Weights of a small GPT-style language model, trained from scratch on English Wikipedia.
Size: 12 layers, width 448, 7 heads of 64 (1 for keys and values), vocabulary 8192, 18.8M parameters.
MLP neurons of a small language model. Each row is named by its layer, matrix (down: output weights) and neuron, and shows model dimensions 0-148. Each number is 128 + 24 x the weight over its row's rms, rounded and kept within 0 to 255. Numbers have three digits each.
A block is one neuron, or neurons of one layer that tend to fire together. After each block is what it responds to, as a language model described it from the Wikipedia text at the highest values.

L5.down652:122150125125134152114170130163149088129142122155089125117123150146128132134160147127108135137103120142102120151142134098129155131131094140134175159098116119120126148155145131140130123127138136121115156149166166136114151146170139077133126134149125116177136169156110136131114118137144125136121146190075125135134076133124091096097149124133101107105129147099092106117134127135132136114224160103133103098104087128170108184123137097129175149121144132091
L5.down770:123095113120114166108173183163088115134121150118111114083139134141054132119145116091147099101167142128126107154092077092127115155155141121123078148134135163093131132137144137098095061112112103117120141088138154122119162087174132118108110138144151120127125120131107140114139144146173141155084117132167138113147119134122128136112117147111122167120141155089125148086108117138122134136185106138146078106158122117139156082106127145159125125109150086168
Description: Numeric separators in tables

L5.down776:154101135135150096102154122129155089146106116141138120140115120103138149130171159143152110103128087140122097116109112125120139093083136124127108121103097123162166119152139103154105118144137125138148155177121109143151155102124110176130148118220135132167115157100128120128123162104119163118072119145106140122112161130139124122162163115097146108126200121123151102153096155091153108121121071164076144151155079104139120049096138174189093115151105093151
L5.down822:131128138113150096111110139097161111102159183107144106067139139122122126152133152104120136104153133099178117059112097148116115175112151075106147143102124136143116123153151104129095127121094112111114108130110114052128140108164174121101130130131109140126105127113136158183077129125078155134129173129160108106117103186133136135107123138154054118136128104141112130160143161124136107135137156123147122087143107133176158091109138133148129128146163120086
Description: Possessive apostrophe

L5.down86:159065121086125142145136079105126129159110133143104098114116180114178098118107137140122076134164173126102106130153122126093102107157129129123116132103122156129120139118153122133172124075129133145062180149087153110115144139114089143111108096125135151129139097117121156110138083142112112129143147120149152164132118106114167106157133123092078125124122126135106136107132116152097095135106122141135107156140096099130132114105113131131108131122156139089
L5.down842:133150111141097143114185108146154142132165114121125122137092131145087146140095156127055128141124118120155110103092078086110137109140085137113147128095186132124111123105134152125114117109094120136150096169119136106090128117135129173082090089206185109144136117134148122106187101128144121107124116178144112083150086134154136127078170129146136161138098143112127114137104088160104100122149105157136119095093115124104093052121131175133109163111146136116
Description: Numeric field delimiters

L8.down18:096113114172120132125107104129096144117149151109110161102132141158162146072142112109134153108149144131109101149123109112102130119109095102084155102156123167135130129062184105130138143119143166131090105112134157130128163124156134124126121100086175094139131120131116123149117132146173158107143143131167145158155092147103119099085152119119119134109106124124163085116102125158143180095177141149145103150155125112107102182112146128098051172111133107131
L8.down308:142146122162117176091148140162156130140119115150126127103129163103111080150124091131133130143136140146160106150140128153104123099108122109152120165171156134134103157160154112092135145092148122146107140144147131157103121128144150098171170175060094107121130108108127145150129126105129148079118130118109131137137128132123114130134152132147092166129095101124170147100113096143134151082144130139113145061153122136133118115140063076130155127131140108089
L8.down838:118065159186128137152129123124121122078127108084126106075139132122160117120161146132175159132154098103119123132095100132122150104141122157131136142150146101110130142121162115119115175100139148157114124114160160129119118086108159115128128132155136135106122148133133139128115135162094103122152129160106110116189170144168119130127153162152151145138110083126131145145138151148127133082139091111148105120104144077113106111108121110149155066129149080146
L8.down894:125115156136164091122053089117081142134111144132104122111108133159149129172116130125118180145096116083078164146132154131120116130120087138147124111146115163123124126127176117140131162097132131140131153139125109118100151123169116114088075123137159102109099117115133155146130168150145100094119153114141118119093157146149127145065132139110155109121110135123139128127136143153130121122148117132156101135176130102129110135107108100121083135080144086135
Description: Sports table cell separators

L5.down749:153126095160118118096091115114168130143088129157137115122135106134122154123105132085155137160072139135132123103129134095095108130131123135163145133109163105140132131131074142129137138146102125114136111138114159141142164139096147087134121118142136126114107145105096176160154117161127138085177077149155113096152125122175111139156164138135152121168125152090171114116140125125102082137062131137093128112117124153113108117139163148114125109093116126147
L5.down879:106134129139113135142121143104118128127114158114109143063110128138134128189143110122126083089138126126122117159131083138080138125114120086137144082145122138164093125083092103138099148141106131154171165099131171146149153099134119108133111130087143122131110149128063113118117125146155144122216110066130150138096126116091124163149097126177161105139112148149129115126128131138163136143119122142146125116128153133108161143139129132157185150126124127164
Description: Year digit pieces

L8.down44:105122121122151151130139130139132122149161129106129153098127118134150172098118146143154141149209134127146146106114136136121094125124115091092154095127161101193149152141112123123140122166113120123135122139120156110123094124124086148124109153113111121173124148158110178097101101147117103139147099138103104117131107158098122111153091154107075106135138085114134136086106186115125142113133137117174137128178134089095179135142109136086179179157112160083
L8.down286:120154102113138090133110142137129168113140129089132162131077126176140136107181103105130121086158099148084121160102181109152139130104113105132102119133136097116135108119133147131165132144140140110131145126105149105139151111098095090116118159067185076124144135088128130091144107083164173108126089117115143115104130126117135190150138121114152159141167076165188140155113095116153135101175168157119113115160147100098146155145124128096091177120133130106
L8.down599:105125108122138122151106124097102153127095108118121110164117119125165132126135078133147108149149130124146113140107146144159138114119094106131145109133142135128096137089145139191135151133095148106147117136128099112119125132129090109126110104096106124090114148146126152124098119131117129122124134115053123152131153142128198136104085132160153135136136103119128118146118145125108115068144187121070122121151092104137130139131107119103110097090112130107
L8.down869:098145119091106136127138120159131116160148098119111151156146112140104139131130138115108113088163097131180103151115129152141105120125148125137092144134139087140127146150167077114132145177107130119140076125146117137144113088115099095104129104161092136150097111138145148128128112102131137137130113151095115109151140124122153171093101118143122174138130136154112130133105107072123077097145117108120112129063118156100154058131103123149152113176159123124
Description: Dates of release events

L8.down663:161125092101126121079136131127146154138150146081124085145138124130081150108071136125141153099132096178157127090109147152117119080164124131131088140096156104148144098123158107190106116129108108143129118175128125154159140107147102162120097157168153119158093089142102112127118106118149141164091113127125082104183106147119137154161133090145090105137080107183100101148141160150136106137108108110108183127145118133135081108119115127144139133117117123121
L8.down772:105134081125090154098157132109165183129100133124175151156108139087110138116117147124113117115101118124158102124129106105140088121194114145153087161134113138144135129135155165111135111119091118159117097101084145097164087131103177118121128120159136104070147106114137120127077164109154145140117179122143102143154143104081097067148114113086129097150092104142110143120109116130086119123172112144115190147142117174103146107142143098136112104148172124143
L8.down783:156131096142104163081118131165130147145132137092134122158148133145128147124131176164136157151124116115122121129159128120090138122140148152134096195090132164132142102095165109129168132119118123099142146149130134148146127084166145117130132110185112145188100124114117118135103094138137134113094184122167102114096127113180101097141147141161130167124150147101090129107116147098154130119121106147136147144092165122128118069140130157112124132099107081138
L8.down802:152099122162112158122134098080110138121097120086141122114156131126174128180123149086128110133132137143145156118137131147142190152113121163139196141088100147088121152131116143117071124093128156115165105139109104133171141153139149145160140127181118119122142153113091130108107163114140113125148133129126096119104144181181136118124144133150145084143144189139138119112124139099085109145141121140123149076093104131117112037120136137115120140130125093132
Description: Foreign proper-name fragments

L2.down53:133140131152153143107157116142108172156119121156156137169156114109140133160123111110121149167099090126158148127115113137083175126165094149123157140095127118100093133171183111090150116145123163129113166105170154148105111078187134115118168084114160131122130130138138152126083126081159120121096117137154168135157148127117098115140101131106153086102140096145085135097144163128145124129136156135072092125138111149182126094122130089146146123107146094131
L2.down88:144126103198161149144132147137148104106107141134153156129141079144112141129128147081139172099164148172176134141135116111130138122146122138097108136096099081082127127108141108149079145143120112144143121113132131080115100116122121139109117106167139126134152098156112111113113145089142178119138104157109117107093120127147105135079120133157149131119141128140102084161121194098160149122221182107095130141126107146164108151152117129112174167153149138094
L2.down372:147096110131138108164141121143101158196116112147121133115136104158135122139176162105143149115095122135150144133165131087141115112138115121153153123107147151164124122122083131171161146110127172108126149099161159120069162169137149141131111088188099134155102152159086108147145174145101156127129107128123139128141130127150148105102095151146133125161123129143145118114058116128129144087164156138119130150101103124134121106097119101178148107138101172144
L2.down540:079120142130126109112139110137111094144144141148127079153112122118105146155124173152102100152124112129094100146140087158125130173138123126123126135068130127109123131127132108150167138114101142131128145143138155136128155142172131145113130139193149110095162116083117151120185104134125166105118146127129096121135132141169104126094125108079141146107143175121189126150158137152138134141131175112115058124146128117137113052152109146163133176121118083169
L2.down575:093129118149086127185106143147136135177130158123108127150089098118133148158160141120133141137148086171139094127143151153114179099165178110110064103122132135109112142151149113076133123098100117113126131129154137134153126090120129146108116113177123123130136121165145126165105157142101153166084150103120134126159146122129117105124146106082142169162084101173170160135130174119149112110120139109143111159129140144108168086123128147169137135104102120123
L2.down610:063123149127139136120122147121132118148139130135104125096167132176129135147130142103143134124103142149120157119099116103147129108109126131137084132108123185176118126113103134103103102096131161130136099177159102134113170160127150128158096090138185170151135120123128120140130101131132125124137113138148156150125162105157127078135104108133103129090096146146149060121142110140105097147134122134144145140128114122144112137135128147123128153128127116156
L2.down673:119131125151142095129203164130146110171123104091115089097135151121136149137139148131102101111139106089141062140120141148106130115114122132142142150146156132170087106117145163131186116087138137132093141147127103116077133137171120122150151094183119132156106154126129128157161143132173166112136120149144129096135148127155126097112133110116106163124116153134132108119116073124146150117172133098119085135120106137124122134101116103102143103128097123132
L2.down880:113102114104109146124097145119128121106109122138116081137143120121126146133131167144127112133137127161167090110107120128084130091106103132129140092094146130144120164161173182137120140095128134143169119169099127129144131123140120098141159104200149129132096103126136101098132132103137138130107133131120139150113135149148109124080137085131109130081100110127155104179141159167157138109108135113153104153105146151103136061130134133141153136144154113139
Description: Score separator dashes

L8.down172:110156115117151133138133108139118149123140092119129108131117149120156166110124029084129157125074109120118119136136136134123144117107145098133144153169147106116127119127124140117142163132146106136156129129165113112168103147157119157160111085035095120098158130116129161128153158162125116133144130110132132152147108139102133104120096106140187096125106131149130148121162132132133130150085105129138165123120115144122110167119145121136122102097087086146
L8.down281:160092110133138128099193126117138098128119118149130135104113137115082152114118111098100167138108129150102123098101105145134101132122134159154144149143165114086078117125113084135107130120062096110143125152134106160189144125108135117143108137099069101140107127148097127137119120146105123133113124149121114117113166103137141117130140116148166143110117149144136089123135096124118184131105125129106201131169156135139126125084109149098145101169128113146
L8.down484:142136100164120121085157144138078072158144156113087124136133113118136145155114052082173142083131133132110112149131122149147151128110130145192098149160141144113152130130158091131115112092129136108168119111123165132179136115112079120165098118073116135115116146119095134158100125135096122143125171148118141162171083137115078139135091128145124173106141151122139128108119129157160095144174131143144133148116133081132125101161121124118155145144128118114
L8.down559:134126126146090143117128155136119067119083133143144150134097157118143113165144178140156115155123148138090129133142157140139113130117109115136144123097145154170150124127147122143117112134088138178130171132114092141123140122121141105074100135255110138128136112083125137139165106118127103130114143151112138112122140118118137096148128137160120154120130107135132124147099174112097102112103145123137078104168109144077111048160116132153103113101122133085
Description: Possessive apostrophe

L2.down31:140135180125160135119156142135108125143100124138121110105122172137127099152144145122133148114065122124115135112122114108101112128177122159148148123150120168136138140139115123120113112130144155138158141107087097177083124133041134101141128063124139111112132130076142122108160150110173126144169140129112136138158101138116086113115111092086106106100131109144135113161148166110110106125100098166131146150128141113180106144115128142181157074138144129161
L2.down107:128126127177143156107138132118141118140147152115132132120140125133154130136096070106158093095114150155084160138128134121125176115149137129100113059130120158138128146115133094106125073133118122141119085146091103122171118106116144116168142106109097140131075162099152063114174118158157174113132068152134142125133151151142155147139124119115148132158164142110137170128134139106099088127143133120148101135123166106103124054116141139146143137085133154134
L2.down133:136139117108129168104091154058145180136121133171141136132150131144138103123096109150142141199144128117112120115157157152101110134140158084110178109128082133116132123122137113143129137100084105125081089133137100094133129147140143162090130136129118114112144107135150162112097146082115100156164123101096138064170132145109145117124094137111100097144159158126133093118137120132124142105124085134116168105142132123117113118128122123123117143150130099136
L2.down173:115126081136153155132148101177130125116138113100181133106130148091132155147108146121129184131115123127136132115132113122134113142126138093133138127155130100104153085090163115172108126161058101132167142136153165152107100090133169127129095078124110149145139124107157143136097106144092138134114099123092089107098127111128088104111122131123124178132135152139130139156111147119149115085128115131167124165101118155115151140151139138085119130176128098091
L2.down528:123105153146161143122153108145109126143122102153136104080165089093119136130131176140114116148136128126104149132124156158112122149136162131100143118081190138109161140161168134134133127080139150135137128107136134122140125120157116147143156143207106105128104153107168144076133126109126100101132127122102131114106118156117112131104125109132123136111147103120131098122153098151099149094090121118154141134137122159155089057113160130115108150111113143196
L2.down545:142098189145148133144119151109108153121121141129155149071119101090141107107118190099140168113107164116113126155137098109141098141098159141151152087101173123126108113127124112124125099106119164114161119138128163137155110148074148099152121115148168137124157140141142119168085126143156161140147124145158116118139119129139105105158143150148128139175146125159147157147136155155083133107109159102100122136109136114157120081110179117141140145144144118152
L2.down584:200153129113118126107120124183126123155153136109136145106096097125103176063171182151158169083131139137108077120097112103123107149133161141127137151103122110140144127148149157146088140165102140157177154141086150071112128130106089115101123162146127140130137123134089088110121122146138134157099098091122144123165094143120122117109135126113131096139123080162158106174120119104125128121128130125125135148137137110113125137156126161139157132140103135116
L2.down857:143121171159118116140099096140167106126165136139104152095162103087092176102145173138161140113158120125172173094130127124151079158060140122132128139118083115135131126145130099125140158137150142127145130104112173105135092163157111103145120130149122088140107172124126116117162169137168138150152125087130116135137073104143112108145107142131120134124104136108154135118146116128142141080150103146152114153112159130114085131104145127134124137132150146114
Description: Name-internal pieces, succession "by"

L2.down145:111141113130145152140116109128106134140136092112136182129122138161141115106135133120102152115141137146163123131140131089119115100136116117096106131149121100096103152109103129154151109082153130096150125098102099109156141130160134116147139142154119114153109112125123133146122088098096180105153085098131166128178128135156158154129118129131123109117122133145102130152129151116144117101175120192159095144145124130116108107121075141098167110095166198113
L2.down246:104137108115086125135114107137143176142142142084139104180094142100139156156168141147116147131176134103108113098098076121069123122122116147152111143141074160158136145118078113130121164150127174147128160110090107115154145128161167142180135093117129173107172100106111106121130128090151108076134088118131127132139132130126148106148077119171110138124120133116127114144121121134106108084094112109132145170147104120092119133158119163097121132164114106098
L2.down261:092123158122154114119152146116155129073116134112150069106155177135153125136142123152150103115098174114111139101150139082159165164156147108180105136121136128142115130143149101142124137156106127134137119121188096137143110117107159138171114110171136118179176089110171109114118147148137124123149130124147117140152152155128134140098113149114101100134117148155098107130113105121132117139176092162169123124114107119144145064121124092133139115125122114112
L2.down397:113152119108106120119138149107097116161099111145128171174135124177099137074114132101165127099133180155150119100154113097162115103123147175054102121142142140112092125090127148106127102097110118146137130123129112113157117126153123163081142156202150150080097164135099151162155153113159100172128131117126142153125125108158127159152149123130145146169136147141149120124119122152087155126100129058113156137115135135101137098111127140170108143096101150177
L2.down588:087117117116090123174048104122127164155083124108107130123110107072145100104202098095135159166122114149099176153137150121089122113134111127136105141124136118110141123128110134127153132092183119094110109111089128110118091162146102117140135103147107153149117084137151101107138112112117152117105090130109155127121133157097114117128135120149148159154136118125147151116193094127140126142135104132114094095090131141124170105098153127136154090127144121102
L2.down616:105124127136122119090129145094140130136148155127134138124114160092118121144098145127149110114146149108133159065108137118181109142111111106137157094144129164181102155088175124122158095121147118096130113158173119126122107170165108102173110093177144113136096144136102141089117099115153106099180135096115168156108148113122122122154117121154165187131178148150079137125172132122107123116145115144125098100147152094109146132139149123111135134089079106138
L2.down644:115093147144129165127134117160095149125127127151101162129097115092117067093138136154211149123122142131111132113119149158137148112169146085065139169175151126117112109095093173128129153061107115128079118111129128122150130090128127144136133127160127121086131109131140053152105132145131084102166093154109130171157158141108127114124114127104124137143143135078116099140162116103108128143139154129123105174112119139125143097100155126145124110097130148134
L2.down878:110092086102123128132110110154121135132138121103127102166103083080117156136156150131110126139100130145136102127123107140151156093151108174126161146114090087100073096143126147165105152111148121097136129132102145110149121126157102132155122118174134112131124108155147110167175162108100141125096148108100122101161126111164129136153093093140121147158155121100113158132151078156174138139162134161158099144118103114143127081118139078121153129109106111122
Description: Women's/Men's category apostrophe

L5.down528:088132110073185072127128152104076140172153088139112105124133133114133105115117107103133113112139091144123123162132150183113122126155136117138100137099114103181118141179097125162128123144165090144094133099103135130123138088132117188104116126083158131138117183128113116075153135079127105097155130143146148145097102151126118146154104091094112141126141090081129128105137168181120151108118121143151093147082139126132133039140102132156150099124094126120
L5.down766:106121142144156098144110151123109127116082108134116132109116110133173131123116142115131090130154112143120126130111138134132120115116116133140120139145150111128109128106101151156153146167145085130104190125150100119112167131127118130143147133156129131119100126124118118068105117108160172168138142112108140115116107134098132144161105139091121117151154115082152102147104143155136110131131115144106123128119152141125171177153122137115144146135130104094
Description: Clause-ending commas

L2.down102:122089152109145128116116132141154134165116176136145156136116082156110193080144119084103094140113120148146151139108103103135159139148132140130141140160116088096130132093136137145101131081115083121134183103091128064125119112155147147081148123129126119128153107130121106111109099112059101127161098133162146086110145134110145144091163144116170124148175152148176125116142147165138135148098105094122094127107135163122121082140148182115165126101158125120
L2.down128:132135145120131145149136124155095162115102147133153098170061096097129105176173058085139122178132136111133128127143111138148135101136143123130101143179108124117110127130121166089141125133155120124089155085162109158112141158166078115113137150104121109095124123152125113152124162140111106144127121118134160119153136119135130114096125152066130160104115133124132126145119206092115131147141147083104124148105102164181157115131107111111112117069149127116
L2.down156:112104144112142128121101120155140110119144099142152135150115130117140143134147134125093154083112093149152153126116165110105134118118174165121103138155093123087132152134124111123137133184141135104128109129151152139133130116136090136191177107119084165128091175116103126150132134131095136162099147122163182164087148117098156165150152098131149174122121127086132113114093127138140136139129138137090133147087099098117117126140125128109104118128096142115
L2.down303:112124140153162147121134120152116112123126160125137144140162094103145118157149075089166169151129108105137102134108136112139113108124108115145107128119119135154078129125136133127108104197114105115157119135153119076109067129131063110150139140077166109076097131130131114152132130115137125115142142125106113116155144179138124162140090125140154083138096125124135103145176160110127127130092126139131119162127142126139148076142102134138113161088131126165
L2.down453:127103094106116149171130094137141118127111108110125139110120100100119144150150127082103116118123127109144133130157119130125121119159111111155158124114137128131096119150145121080131100125133105105128138109138106176144170159123173157159113126157127121134122140081140133102105144132133115097130149102134147143127144087119124113134118136154113189088146107139137142108117106151161110121095112146095167153119130141119122057125159172128115106141147112103
L2.down498:148146135106121176129127105129150131094087098113151176145139152143118128135133038109167138162129139140151128103141134127129137128145148109163109125144126137133162106122112151154079115121120121087146142129170148156130104132164151125181132116036122155133107149147161153151155144122103110121169120132112109129152093143115096150171076160090175090137170142136129125160152104133139158145123130132117116146102119137133115111096154101143110131090124103139
L2.down757:094114137125128126115128110115140127119119121162143132125168111093116113134089207121127118141120143096176109151126090128134136158094141113136160108084199134121154091154097119123105089108098115119171097129108156109102143107133161152135119103204103160099107119135152140128105094152171174124113125155141149104083138154095116143142123121130110085128130073098114138124141109158117083092089119150131130122106164166135136059129122123132122140117095108138
L2.down787:112098148140128134139082153114153090138123121091129161114138150136129141158127148094134152125131161123176136145142100092150152120142081123150139099131127109134134130119146093109109086144108116102122149158148124153102127143139167088148110136193108094102137175121081122127140130119133102138105121172156119162132123115077119193154154126110120162138140118113189092146171109148163136113095121114197127176141159126116155086136083135096170128100139134154
Description: Table cell separator after numbers

L8.down93:103116151104120123127082137136134112103156142159098142123113126171129132121125117161151133144161134080110148145150120137137147137122106137119120140117165147129109119137088137131104156126104161113102135149086081166169119150156151182121112106126154137118146072130150171128104141152130118098147114153113091094162105109150149102127139109142059101129103136147107159141115123179063107091120171132111133125126132124157114056143124125138123156111106152088
L8.down143:113100140114100099104127123141088126116096107139122094094121147127105126189111158115097106130131118085119174120125118157102125137111130139150141137101184125162161132180113154098109124095142099111088131133122119147146162170145106114176136115255117166118119146089135112139132081125129111112138128121144109116110125136101147136114152077129118115138142104102105127115104157123121111122117125114169149149118131159125132029118135092144136121118122131097
L8.down683:140111136156116137104143108159130122133155118143146135152158074156121132081148135114147142138126112131114153092135120195113102142112131171169148091088162089123180133130120104118144098152095136137132103128141131150149177117066140129141156101131162140155137140117112126170120097146128114090203113132104155161112101123140134167148082084127167134138126130134086140119119124118114127190117117118125142121112091097145120074170130159087143136149119140166
L8.down863:123144161148153157129111142088087144170143092158150108156139095131160108156150181112105155124108103110175145158155187095082094116188092111135134082147179138108147146097141074106109121148062117094100097145056096139158143132145101122105120141160124134148124145125135112113154098180095154130136150126140159104121146131126150142048121153105127172128118147138108176127159119165122129145087122097116079197112145113118136137106118142119132132129151116105
Description: Decade digit in years

L2.down78:112145148154114149094107144128141120109141129136103078158064124154132161147161189122104132131155114101114112114093097134112119130104140141165142153070112099142128132130127120127138110123166154147188119207133112133124131093151147144129106117189157135153095123133110111153122118136134150117142104141142088112069098122120136165133127099116150134085129108090125074137155145116124121096108119094147155125134129138125149050106106120125135099115125132117
L2.down161:121099135125152103134166122149124121128154092140108119100135110157119157129135136121135181127084125132152097110132124140128124142125116136092141113147143139123143144095179110124149088149094116130150125114149129087090140127168125131114135115149145128147100171151116142139135155139121128136151124142101114121122107131123124120130146133096145166157129093127118083092119131178120118130111153114136140146161151129096096064116131111101156102159126100209
L2.down182:164098151104132158130137117115085111116104118136124148140145145111163144117151112129091133166125199163136123122125170123144121151161125155159076167154120096140122169129097141112171126136152111135148125073097157118151142176128145077077137145086113134132105101125118127132130135143124113086129142102118095107124141098103148123120126136132140171111126153114120095119098151124124088131119132139156126111121140124130134119125093135124139139111148136157
L2.down203:137167110137157168145105084133179138141175085169149128167115137194102133154119102085140088106130127145104102115147088133142132154120117147146103160144103130111077093129139134118127092128153156139143096114096113148143165172100076124125102138089103146141127135136078115131149130146143112141150138124121102150112170145115155154110133124105139123140142086104126091151103108150115103138163158154115148149100140129120131126090100172148116096116112150111
L2.down215:108160136138107114121106128110157146162134078134127107170150135182110136129089091106145167148123127115142124123096083136149142127145128167125136157112123102128123130160108173200172090157148157174161145112127148164093128138113121135138111096124159090138174096113144112141108145160104102135134134166120101099126148081102099103112131100102146097122107077147112075113113138121124116129123141135108114132093131111123084075190120108143159137145130117105
L2.down307:121135116103116113114132132122095092132097128141118150106116145122114151133083191141102116144129151153165133110110151162180113098118120135116122131076114111158095140173135134112153125098128149154138177112102113159124131073126122102130119105213072132123117123085127156108070142093126138154094141167123162147142144132119153112097170137125125106130134099158107082150135170107140122121106100074169107144148141125147097085155111139124127111140123119110
L2.down552:148107120110155132141155112150120128130169126135085126138127160141156135151158160141143118096111106102143115105071117111178140139119108164152104089108114090133136128134156095119104114119143169164107156121106122143137127124118119142143129157169138128155141139152090118170112153145151144148150084170134151136133106150152167162144142126123136164119152133127167077103115165170090150141108102122153153147160076115094117067087143085131137124156146132143
L2.down729:079143124156112115108101132122134118131112113122093127105087129109150175150177187169144150132124139150139139123111080099112166144114160086144192161137111132109119126114101115128112118113119177119092123125134113135101174105168152173101138141208134106152115126093103119140082101092119156112108148116123098117107089104098113149085138151119125098104100141134157096081109116162113125139124121124158142138112147130119108112125093147104143125124121108118
Description: Year decade digit

L5.down48:129108180162116090136131128149142127125131151109086135156133109134137113194140109104134133141148110158099158083102163194106087153143120137144110121150153148155103129130109104140140131154132152157137148117124127122144107143146137089124130116018137109136117140170167142144161129115126116122133113129134099131138098150104134079161100110136094154142135144158135136148094113130142109099089099098113123141105158125109111180161141108095132155115128090125
L5.down845:121146133175064123117089168155123120184101146155067141178117119127152129129095146094119124165129113121141158116111163116101153137086142141142108094144118106130144130126136109117136152088091168107138093119123144075128134129106152140128189138152122140164158154150138141142126107134101100150153162139164081135122098128125109128113103127114109172135119127161144111138120134122086123138094117128143100073069135124143109168121113141157155123177140128156
Description: Mid-word name fragments